{
  "n_layer": 21,
  "activation": "swiglu",
  "rope_base": 10000.0,
  "qk_norm": false,
  "init": "trunc",
  "init_std_up": 0.0239,
  "init_std_down": 0.0,
  "beta1": 0.95,
  "weight_decay": 0.022,
  "lr_head": 0.00668,
  "decay_fraction": 0.898,
  "doc_mask": true
}
MLP neurons of a small language model. Each row is named by its layer, matrix (gate and up: input weights) and neuron, and shows model dimensions 128-255. Each number is 128 + 32 x the weight over its row's rms, rounded and kept within 0 to 255. Numbers have three digits each. A neuron's up and down rows have the sign that makes its largest values positive.
A block is one neuron, or neurons of one layer that tend to fire together. After each block is what it responds to, as a language model described it from the Wikipedia text at the highest values.

L18.gate45:128134096183200076139130132183144125084085156091079164124128089107128131145122078124146165178198118155114132075154174128141116107140133139150112106123103126126102090154116177119150115132087120137152134138134095122150131096150135139141080091160010155118085083088101081143126121132117134135009132121155074096176165093171115079141167127117103119107099090134074143122112148123147170099078
L18.up45:146177153140118131144191087192153170090089171127083155135097130167181106133080142128121111136213157104127123072168131098149144053071138184137143089088093117139133100124074111147086140108092156124146154134157145131122145142136101129115102102076095192120137120100121052098129087110050141130080098119151094147134117130177112059133174162094154101081125097114099132141064147119137110087084
L18.gate251:181171149074152107104118103164144116094114140107102137092099174158124132153113115163140136088097067149150123148156128085056178139138152097156129178069120144087090164097210119132087161146100164160149113095151223140149164108111135134103070122129084145194147086092143079145121104151128157150107156101110159166139098129072102151128077140137115108122157164089124148159124117123139148110151
L18.up251:136121142141184161160168151184141174097119107140106152107139123107169121183182146171102152110123042190091080157096177118150167145136163136116139172140130138122053185140131154079119095129059100160165140144079135137123137126114110136133094064128084110185089151131086117125069161168145101137140183096115142108114120127169107221163104197094122155153168191135138080140157133109132091166139
Description: Fires where a person subject ends and its verb begins, often on he/she or an auxiliary like has/had, mostly in biographies: "Since then he has", "she made".

L8.gate41:160099128138140139144142116033115157124146132121060133134118106172141084147114163201153101114115139160152157119075075144107114136144170129164093112113143148103122127145112136120065135174107131097218150143137097124133108150183120161169120142174165087133092131164145166104132142160097169121140164121163149127131061159087139170110149181100148084139140144139121135114177161100134148108165
L8.up41:172165163149072086168172148130132137160155177156151122105136118090169051144161114114167045159143108085196147097097121160094154067126138146163180130150147117150151176124152076144140203106183135150106163128139175159117127100130091114184159152090040131121122114068108117124135106091167157150133114143080105152123097159138121154082177140091169110114108161073094117139141140118081125169134
L8.gate155:135173096129077080125138144109122119094109114124067093111142154082141109100125125083106126143109063149138083138159104184130218118118110109162082096180194113171088164132110104115122082123117126109150144168142207148169136141125116150090136156143140172131108141086135121078148129162069169169175124106138114132091173103091118131156128120117124162128118120154070065135061117146129189115094
L8.up155:175100102094146102173117176199153108171092144142123163115142149183133135131176163176124118080112123161100190176121116148090096054099181179180073121136136164121113129149105122156120170071180141176115107104135131170130135086101132120190149150160132160137136123151121135173127125146141135191127139116086182137109128106140083164139063113127167130112196128184151112136110138123123161122141
L8.gate260:130142143063108189207083127154151145150119162118171167108108175112134148150096153181108158056151091120105122153146074119099155111122174097141119154152108108124125094157153117195161123123117133195155107119105143196098140134155125121131073128098148143165186147157189083162141103161179176172050136075125107127118165106106124097107094174146025107164137135149162116081118108073122114157171
L8.up260:197143080081101116136115160149170075085141134173082121070113125206134117122134122115119138141131096164055145144151092121125123101072064091095113095137155059151138088116116069158164116178105137088111195152207108090144083129111079126133131147141096128108082115140087164136094179158094118154136128124161126147119115138142140077134122093107167093132152139082163130168080120162140108125125
L8.gate339:124107070103185142102111141140100129151129095108123125126175081151123174141117136195131163153162109155161117137149072093119130208141117090123103132117128133181150082177138119097109125140079106144109118113159153155085156178091105106137099174108107063125110104143123088090041172173203152144119127148169083107139148105201185139038095122102143120131142178179168082169128087168132143090123
L8.up339:096147136189118154105097173110110110125118089097142151146130115143128138120137068131184115106165139124182135118137139096024114157119104129137131138005162083176173117174143115117115101141138143088124137100101081142112137155162130139102100114016156153103080133136083162132103106154123115118084102162134159115108123082123144094047141160107094093123134173197125131104172160134173185116067
L8.gate477:195162159143135131205075120152143103130078124156160179143126129109180107110093082187136109123144115104173106086189126188153102115093128095125123050158164142097121200172121128094083161137098120140102110114092078153125088154127125081181141093133129148075114116172184123083132194127115149146128092130112129153079174118178119150096109112089152144137095120125189087128100096128087137105081
L8.up477:111137121108095140136086078142088098147122106166117111166167162136168083161131133112114178135106121145194177166134124102112142122116097131104067094135167127082130102122199168160137148122097114099102117103112130140114118157124110109078085161129137143163129110142177070123103181092152091093210159152156136144173151094177113103122115167115119092120106125120132188117122122128091087170180
L8.gate482:149098054107099191111150152107115103093116166122102120162063109118143112119096124127178157136114126117085153188131141166146133125067131125118112101168109137091083158129101134083123218133192109158175171119182180100170091097113119101093091162159126167156112135113107095186162134118098148184121108131132125100116109116124106113104179135063138082107134131083133095152108162106156115044128
L8.up482:164125121154095181184108146139112103099171070126100145175123092109160101102118147126116151092121143119109102182118132112133177143033075148188100127124155072143136140161139119117124150193131141120141156234134074148120144165188120171159136119119096121167076156054124116144197099085140172102160101146159107151111118168154138156114166137120114153123158197098088135095138110147152110049159
L8.gate607:105147133081088115147155076114086112090130153126079150098072164128155097118125116176177090137112082137124093118148042043132163052129071107066078111105105172135098148122135182217148165090095101102114183118174100162075116190131115102054104159166096093137130100158128114104040143066170116178135129103154149128131136105127132087093150174180163157144088097155107147092136140057135124121104
L8.up607:132191100074139117080159147177124105131133102134162088184076131157147097162080102102106120175113168129160124058126101120110124089155139122139063131024151157147132099160160133134155137135151138151092136104160132166134165159090095121117100103127122133191149118096105150100108166124122134130041091140107120118187080125135114143099116127145068080115107149165157100136131136141107144137135
L8.gate631:163118071137109140119106103110126097117095125111147144108164136127094106109160223157110105116110148075126149121216125151187168082145110102072158124098153184093114125165163131113120200139148120128129153126114153112165164153095141138208089166117112133136162103097129146104128125090141100153137101168115143105153125114131100132150161094084180142109095172132187177165063103100103089168137
L8.up631:158167145104141169168094138088103116114083124143101087155164153121147056151109115118123125165171122117084171157130129120118110126084127184108175148116147167178184161151127171112180119123107144166177049115131046137097106095157059165165114109117142162064183052138106151105181104111089161080105083140084143122130137139133140137107175122153092155158176136154121095146076086159098111142125
Description: Third-person subject pronouns (he, she) opening clauses in biographies, plus section words like career or life in headings such as Senior career, Personal life.

L8.gate14:064130086129087115099139158151133159124112133081181093128115159183057065163120119149113154161108126112114126177126121103130136098105078206151095092134166179166132108068126106167144069044090112133095133180139111129103113201174168116098088104144170114102154121234142180135099095130150122091089174143123115173144150149116087112125084100097125074133144102133145084139132133082144123094159
L8.up14:123118046140088114099080152071080160136094142106166184171051071102126131079111126141138117113121164114095101181141092086135134143149102147143117106160173156189163131135061118125128101131123082098118166129130146110145058152084179128104125159122141172157148131139132129125120154128107162105133150197144113121174206112157105159104108148129128042096084138093115145062064121142144137086118
L8.gate49:137120079132094181122140135122119123098140109152071153227111134062101099103094147114085141121160130159117080141074125116124135096138130153119141088171161113127086134118215135123089117114099114142155135136132115073178124164077123106139107140188159111087055085100152089142148126128131128110122124116127126101074119150131139153110109053111120206120147152151104069083106091108106171154187
L8.up49:177126169149116141069140152130116076155098132120142151038103104152126130080116060059141109162164082169101132154112104124101127132130141135096135147117150156104174077074116123112137092135128150163131209084122106146124134130135144125160096135138154155122101156114168087104154142169133125093056074119196131130170117153137091128161161105156143155189122147062161068097128148108098136160120
L8.gate74:087110103102137141159127116141126112112069170093118139123139089157111083177097131155140114167089164192119162099092124111117127132121070160113145123137157166135155159112198102156131134178151116108173086149195109186025131098135081097077095157105163173077156134149162183083089093146185115077122116150133127112083165126113083108079113037123126110168181115161093133129106134116162137094100
L8.up74:076122078123124201103185067156149146046149146132130085066104164158126148119155049143117146156160125159179134114106184105104072147094099067127171101129180099146142161156135139125121082117139136170139152117111117084175158095130141097093125195110092108132101177162095122175136094168106132155154127143148142087160099067179123062129101129179152147145146101192121123133128127113172156074069
L8.gate198:139122129108140103151121136177140122106172155091149071094118093117117192167106094087058170137148132088206133091163171089086097130163073069204151099069115169137112110115101114148069156109108135102062151129126071129118159127137200146133183112132145134034122155086108110142103190158074099166120147123180136203107140179128112146140160119112157134068185109137162125102175106066158149186077
L8.up198:183112182139166158130151082115129136120188125138158112077115082055122088126116141099105070129144116132118131150141107083124137123133127124104188109123129153158223142137107145069125169171187127150113161085143082168133144136115170133131168093179188115131067118063121189140136171127113141136117112192130125083091122197124160084146102091117106089109126151162084078125145136065115139142129
L8.gate225:078087125136119134130157149112123131081162163125097154128145195101165109183142198117125076149077137150132178131092139067179093093132141127131157145101142111120177089150101171065099119115133166191151133106178100100132117132113149095083136140143105156177150123124124054136146109152144198131132143148219155097083139139052134113163081135148172183084096115133092141088093147127099155100183
L8.up225:088077132141120149102205161103134172146054111082120110159141140132131061164087154074109114158113150170106166151164187063069145109125122133195165122178123116110195098185176107093107126111145143147122109165147128106146104134156134104089088162157193186115135115082095120141106149122088150081116150145167164125125128051164098194125100117143168158138161123177160153094115134120110097130143
L8.gate253:148105140158187143083097151077116162125101210083177126144155169090088142128122128083084143113108124138090122169126130160138147130154097152182136048079162084149159098053127117132155081116131093058160166105198157167125131062130074126161120107113104141051063150133129145171143100139136117143125121136086133136183100114158116126128148112169136204133118136192130135094141125121143155062103
L8.up253:146192075105177090162102113133162141111114153126114167152137056119127093166139131085131077153130117196151144126160095128099158085136128170105135179101143161145123161128143144179156158124098074128167095104120163074098195200174104124130166150174101097161142165139088115095104139124132125103205187149176103160134140173095210139194124155085085105062130123137131118088129163150096130170130
L8.gate513:150093165145075154112088073091136123092153118109133136116122100127162102086113079150078134104157105162100139169123151071114118144115163131202134130135151077153165107091144114151114155138114140167120126112135036121089127162161156092120143148119077166120162093103137120122144104130143096105146072147080165213109130123122088080113089137114105115152100173118113097127122098115157136120165
L8.up513:132126081074149117117102134231148104090137141132187175138082144078179117193127093112132098151118156160147129148114178123154134117171149144123163100126139117127104066154192140124126135127113119094164149124106075106084053195142121098113132078104166214119185113119154098091170122137166105047125147126084129122097136144169102142115168143107111118182117131177164110127161135091148131161141
L8.gate655:121129165142156117115135187134106154135225074119114124101153106131102103092106158107140193159166165154130082147089115055164149152106093156123108169152074108163082075137131168145086122134114162172109152115112103156213098159180168154068106110106128113105180172137104142138122125152097172133091136162114101192118142115137108146116077125152110109134108116098106089140082117156118117131193
L8.up655:094157144139135169087159167151089117112172083100169141090102119127128162128092138109153158122122144172151099152126163091136141133103134132122114228167121142100107095084119069188143078163152091157025093064070139094116150155120110136135153127200113109111186156119095105125133087120107117057095132166105115126080095091165085134103085198095152065149092118121113119109166120189144159107111
Description: Second sub-word piece right after a one- or two-letter word start, often a vowel or "l", as in O|l|sen, Y|u|ya, ref|u|ge, p|al|ace.

L8.gate22:075118133119126068097143096123095078133113123103180161136160153132157096171111077107127152124145129109204147141163196124125114070103091128170123164139095162150154105131092143077158159124130104107125112149140147134083148142147075096191112159181092097134114117141144140114063188144130128122130100167159125148122154169150234120146123144159137101137136155151135114165085122094123183097105
L8.up22:092094111125139139122139151163125082092092110132090126192154167072101176165085076081133108129180120184156092128136128134133133116109125172151121080128176097162073099115094159116136145190189111119181081149144146127145128105179107153101122152090111115131134126092157125092132144161171123118101170088143039135138140165201135134111158129074183092117074192116170146198110152102136155060092
L8.gate124:084165078132150148152114160148177113073125136191126132096146167075093123132146158139130124170177143089103058170136123117124091139110103139156075183166143163109148181134136138136113144176127146175101101123132134122121080048113131129085164179151095159162140087175097146136088125097172086142112173143088200155094122047158168100110112078075105132068189102186140157061141116122100190082123
L8.up124:135101126118142127084158190082171178092074111085133143205165102066139106172092124144098136197119063125093167126092138190156137086136156129164095149177100091126123094149132136168163073144127101170164176131171107125113097128114158154071173109148103122116140074084160078140162144172198119144076158193166181098089115082138186150150131083165161091109098139108144098135169178081168162122069
L8.gate328:095176127082154174088157174143109162145170177134117091103141173106168089083130128045125192109153186085205092122124132169122087138191140110182106153196158202100097125130120118146148126118154139091115133164198129141070086126135210145133106214154147139142164115171140141107137090108088131133115131083140127135060157128157145109066147115126149213096155155159147102171087154093118151153123
L8.up328:093153128121110144131183146114146113114124150135108134135105112111171104117087181166116110104150107168082121073139175119122174082138168129080118077172108124149150194094175118124160112167166116117206079100133055141133108139072143153152144112098123143166118162149077121128147186058139120152194139090145191067122150099147075102126149139137144150141149158135107147082120122171104130194144
L8.gate356:142111114118163081112114134162121131083166178174098158145163091133143109126142142131179153175179171117115142094102151149166117056127126158109173085131094159113129181149112071067135124127085143103071121199153107126104137127155106145086190118122082111096159196145147087080116166093115116178163123139103170105138138133154087142072094155119188076106105162089150099130130117150136169123175
L8.up356:131123120151157117136197092156200123086144155114115119159163119138143106109118160209143077134116145132167133161122092179074110158136089117148161113150074134177107054135162099134193145188156112045147152142111162131133182150134150138142093131090122186151182119150127157128128142144211143156132179107107147082079094138137129120106175159047180131146132080161142075141161119159082173103106
L8.gate366:106154121142113125113102075076172171098150157109103145118199119144172121133113157115129128143127151115163174118159114112130104077176123149160090119071085096191165061128175187183134135168156165101156165140161157165196113105159099098131121133101170040124110126162171139122169180130074130213181127098123157160170134108078073088136154107149141163076117162124180117079105120154161107130141
L8.up366:095110102126137148134071146121151186106133141143155134095141118193172090131166085166124128135144147133077065095116138085188027125159124089146126057091022146135135109154068085107110139153159084139132093113147130122113124150123095172126126121127072136103123132118101132149146084052093115132173111143133159167118112119114148139163097217138133217147151072165166041158139124130112170154097
L8.gate370:056128143144150157158109125162131122090148162113112102131122122081144132143111112101144131086146174109169120158161110137121108116116157170109119168153059139189131155123136117161089142170148061096067153170168143149105139120100133092161110144146180159094078117154153116127172195105151139130148122129200155142109112058157109188143142126118125068060123124162152118115101144030124164112161
L8.up370:140056143125112158152177124147148125103175166150134143126089133109093183135130114103152139206206147160116088200106122105076139021100098091152156137185165116133146173118101024123151120126145165076116146160199126125096049162086153129131185155103105169102130142086133175107126066178105112131125138085155190141084122150147121154204141113136112133131159143135123140097116150143127119137140
L8.gate638:141143210102119166131108091143109082115125123114062142111122081164116100084093119161146172073179044067102102195175114163156124098139103118121131073149141146141120195090094105155090140095163102149133126138130057135175146120139069089096086108129101184200147154104069180118136103103095143131152117133066155167154219136153182098148139102091122106115149118081091145088145157099122095141102
L8.up638:125148087091089129149099138166136136099214116159081101107120178143100066098100049132113170102148112148090112128120132119089171148142047112103108091083110155104150149162063174140117145098107175084102114135103109106084121137172111115146121082133085124124185102181102115173107157091102098098112136140051108131101103163171173118135128154108174166111177114132163132028088128166107144144127
L8.gate644:133131164102108068132162089137158103096101104148140167116183176140138111127188128115131125169129068182173111093118080109133104107122088145105117160146184138103143147115126120107156191102105108163147113106164069188146150140122132153132107156084161123124151081074150150175110151114068123071118104124182158163182131144033124085137121089135032151127163104100091110122119129067125117143125
L8.up644:159177084152085102097111139157082077166178101090091216139149175127094124104180110103229106128127128157119100138172156109157135119151076093120132091062163141120111186125149119069124141138173066126195104137121132141180154094095107148140160162145114153088110082150123111172112113096076073123091112091131155131140148073094129115183131095110140174120119057123100138115095128101062152165087
Description: Dashes or hyphens between numbers in year spans and scores (2019–2021, 20–4), plus early word pieces continuing capitalized words (P-at, C-ent, Ad-vanced).

L14.gate39:155143184057113118113127147130091149077172128148105139106072135150107198169101142127155138146150165094118114183091104049228102097122097138118149137140155129182083068098159068132083115099109061150131098197155060104129108175092135147139130114115120136117125113099153099163129135120153183080139136169115126135149171106162121079143163150101167065071150136156159155120148168142129174106112
L14.up39:147111123120073167157136111126164143148134167159129138069099080154137149135190081137070112149108124039126153085081135144154105093127101132069115100141131138090118127222114099150125168118106130190146104165153173160202116095081071134137132187126172135155129188124129149086121137128094129103102137137145100140119136136134119142150085168081093092159092104116118160201107051166140090141123
L14.gate54:072136114153124077171152098093141118139117158118126147109136140114143163075162072161139130156193162123147144149124112164112127084154106119141110126133123143142145070106132128161142114142132114125059117131143086174130196151135067114157095121188107149116203143104150115136145092096111073168129117147142085098092124132172110137151151103062121132078146098129150209137092157180131134220083
L14.up54:121092140144159127156136119198167159190168131119086096122054123144127091167118100133077133191156144150138138152199125177144101137135089149125114168155171082134103113114103152166101185154165141097090081070126119158127211190122155113111135089092101078093111152117142195188168105161097085114077103129147153108129138208161061108155125177094095125146086104121086143148200158147112112158109
L14.gate459:104139090127099144101151160114134137110056107113098121087145195155131115136119216146114108162114077143145183061143196096135108088150074099094161158193125110154129111131103094146186114145114151122129176124111172126108133153114147124106155137120048180137134173054134047134093086127150109086147142077164136157098101155100191126086112139133100141150113075139155121127177104163153114202136
L14.up459:103069086167199122133089144125170137092092140109109129088052087146156137070056183067159113141159152085136151061137144092172167149134113079122086157110163078113157154167136150170129140165189118094098130131079126155121148139156086101174140105101092138097139142112122094136090110094163105100124120128173102132141150069141172106138118122148159116139120147168122090122120147130125077141124
L14.gate554:078119116077095125132112188098151117153068073061110168161103126122173132090141146100111126116135152202120158121157101124112097097122143128119068126094124103148134106122158146183126117135119127077108098106152134182094113128130119114127129104102205139105156163110140163142156096099189213113108117069093099135090105137159043120116110185150102132165143029101091092121151125133114104183156
L14.up554:120099136088111134095135100143224150139150143120144157084088091213157082094158138116087142161138085119111119177094170124115082046133124103145097088140068051070090113135118127129130118132128111135156112168149068150087143167099100119130070087145182126177152146182160064129177147132161099142172116155183170169169113115128153114155144162126048108087133087142100147112109067160083137159136
Description: Early word pieces of proper nouns, mostly place names right after in, of, at or a comma, such as F-u-jian, Lu-zhsky, New Rochelle, Vi-enna.

L14.gate446:191136107148142119136122122111157169125093097124081121154164101138139124130129111098111123149104090142170085108146181111139093172152155158143126115114107119104136142140103183086125075106133145211153169125164119178160138056142147081131186135178156104141179190099126162102153173159130199135096071099108067145082142162158070091151094066147066132151076103103143190116175149113150150142065
L14.up446:144117118153131117085127114171153133087133169075123128155134123165137131133084127088116085175141157105142097150088126112144160174138130132102149122142120109144135117107094116097108090179141148122119111137119121066156148103138145161136123112134120158147114196162103149090146120122108167081180127159147070121148142174218121157178137078100131146127109172099082133135211079121106171063105
L14.gate486:135106181094149145133156111121105164128121115161078089143114147106160121152164088102146177106171103178121113172126152162128112176121122148099127139111135195150095178131169127128132143130111120171110118151124182158099135117097152190119150084102077155151159214100133143130178078176189110221106087125127135172110076157069095163090154158143017115127185172074177120088147178120114162135165
L14.up486:119108177041153088125190127189070181162134152113105141111172064160118148110141127116200160148110110062071127115112144135130133125123134104113107139145145110188131117109201111118155114102081163170179155185149044114115162138149168100131115139153175173163161057176127142113100124162118128192114117141090143180136163104181142153138087178136093121153162155119086110120127064063125137074095
L14.gate487:120139137228173107128106134120112138124146136133096060172132077142033090058155064133082159115140130119109095169125129104115190155160188096153180113147182077102179201119133111135156168126143106098160112112188118165144151173176109104120128136138171137129111135151117143134188145146125178098156092141089156100104159116207094192135149149074103136157100132062183082122129066176137071132092
L14.up487:156079151088104146057113142116095145145164110117154106232113127139141128162159141081168167071172122139107150154129145146089136157141171108136102102096117171123146173180106140100112144168121175148082159134138143130176164118133141104092081107116064147149135114115140113118137132098193090195106185046116108162123120105169088136142096120056107150131159110095103157145141116176058073106198
L14.gate521:089132162144122192160146126152116161117160130091109140171118104145063158122073127150093131110128068166166142169146111145123111062098173150070149123157133173088084180102098157168102135140111104202089105166115141128105089134097195134156108159077143084159199134155157129105147116193093159175088125141148118118134157165125104149157070140109078142144104117101135077077178127047119084108141
L14.up521:166140104141108113129164127113137095147123078131180115159108089117128109153174062148120128152091154128122106167167138108155097106139081138099143118163092073179135181087168134137171129166125144092105125072101123205138109100144151169110154139147083141123110084121137138153189136194138152090094151129133136167184089089172188179152071145065104138077121111109112108155171162093117173179041
Description: Single-letter word-start pieces G, g, F (From, Growing, gained), often opening a paragraph; also clause-linking which, who, He after commas or periods.

L18.gate140:138157130144167115087186198161100114134096101070091120125184018148179103093127126100156075144129134168133132113069142113146109142089108148125110104109233188144137126094170131090097124141141223159113126066144145133148127155072174178109118116067153055141092116134130130177123075123097081097137120100120152158095128179076144190133123100153075092075171090156111133124174106136105108183159
L18.up140:156166160111208159115159146153175063142084112091137111126119133131155080120111143145136101117166145140092120184133111112091128125107141155112121093143126206122111198117113155217106111078110143139093108099183120214111123149042122125088145119145090159077134136116093099120126087123115112118122125143136112123123153097101120058080087170113083170113125108089116128129111073178077125126150
L18.gate218:101134145143128116075150072124109113112169120128182162116230131106158044146148114139136126074121106176142155155138106124139120134153087116114168122126156144164100130087151154124160107105118133130117126107109158132142127166123133117125192062128151139149141163149108164094129075218118137150178168111095123199170177144088112161076078116122080132146125187134110156159121141152165132107088
L18.up218:083095174125097115124082128077155157144102177156124093097145139102166108153179135160119182207166103103090115161087112100121117096150156118120128098140129181119125152127148177130144123098150157143112135071134124162118121216103123094140093135099198140165086119106125123124118128171121140139125094110083135077160156145085094109076123087143149114141084115158061097127148099130159113086138
Description: Second or middle fragments inside multi-piece proper names, mostly romanized Chinese and Korean personal names (Mao Zedong, Yoon Jae-young, Beijing), plus other place and team names (Birmingham, Salt Lake, Quad City).

L14.gate179:118114104123174197096108103158125116199119127203105111134125159148109130131145085122100124110103083134197113134137176088097151129156159101094134176123152136163118108150117084088124104047127139118162098099106086151121081181116154090166133082138153171104128107126163046177076138138194151141151134146071159123105177056144129123175073110076168098092156148148145125235175104150141100114165
L14.up179:086104101161175132127065118123143116091154161108165137172093115137144124097110085167064070158135112168114123138143121161122158087152127122188116090162167091124189131103122110109111089152144100130138156075119116183118063146096174177124153111154136108109113163197052124178091138144140123105095116136119110092158145092139112115119168095117146125114122172124137069110117106151166097093156
L14.gate242:116152139170204111131163130143119059118106206156128096160080049076181101134170128047148150134093119124133156119185159134159167156115115068154157142144133153161173126109096123081105142113107149136148131148133132168130127097152123071090118101122173117178152096150108117178085123135122114112109211073161116093160120137125192129117136129111183093125163100104111137159150155156067138092112
L14.up242:139144117119158217108105107100105149188113145137131200131138082112138056092188105128114138144124119152104121179149153126132090173174144129160148169092103106168127137109113112143174092157171123119175092131148139175094104126135163124099137164110120160122150098148105101115085140074099096117154120118141183127120095118098157113145143168092095114162156126191100100084163139130149104089177
L14.gate531:160120128157162109167076107117144145155082161088161120112104130105169197113138111133076186115072149116180145152119144127142180134144109122120060063127106113120144147082167094161130138162160112117073091099139081158111140081135151131120114115109137158221171090165125000167165132138099124125130207143095143111137156147111120107152126146101123140058155148133180128117180102142156133111117
L14.up531:096138172145148091100077088174137129118177146113136151084164099103156075086133148117126135118096108125141135154123134174112074114125093103148145117117117095128136166074129137132095161136099121097097123121148108111159188128134209163096151137167142143145149144095144038191138165137093103146121124148093180070188110090106164180151147137116122137072165129216153136202199130096129139048110
L14.gate581:148139145121101113113126076097127128072146146170118157129147170125179174096131119141144118111110185064129127119114157097084190088168083113110107154118099079159157134168090129104098093130116161091102186115171128160176131064152172154185129152163157153129124129102158126072090182138180160133152106162147170166096112166195144134103099135138073144097110132125073092147187144146110143129102
L14.up581:082152168156120144097163133133138142100149140082154128107174173116126151103075023119126098124079179145133137121066142094067179180193138114167130168107130121137151134162128124103173121172098086114091127135116044167151109123162164139087093159132141108179091074113124080102104135136126149193131151113172150103072083091101141152129125146143097118091060150103183196133135172130124140130153
Description: Periods ending abbreviations such as No., Ph.D., St., Vol. (mostly No. in table headers), plus spaces before years and mid-word fragments.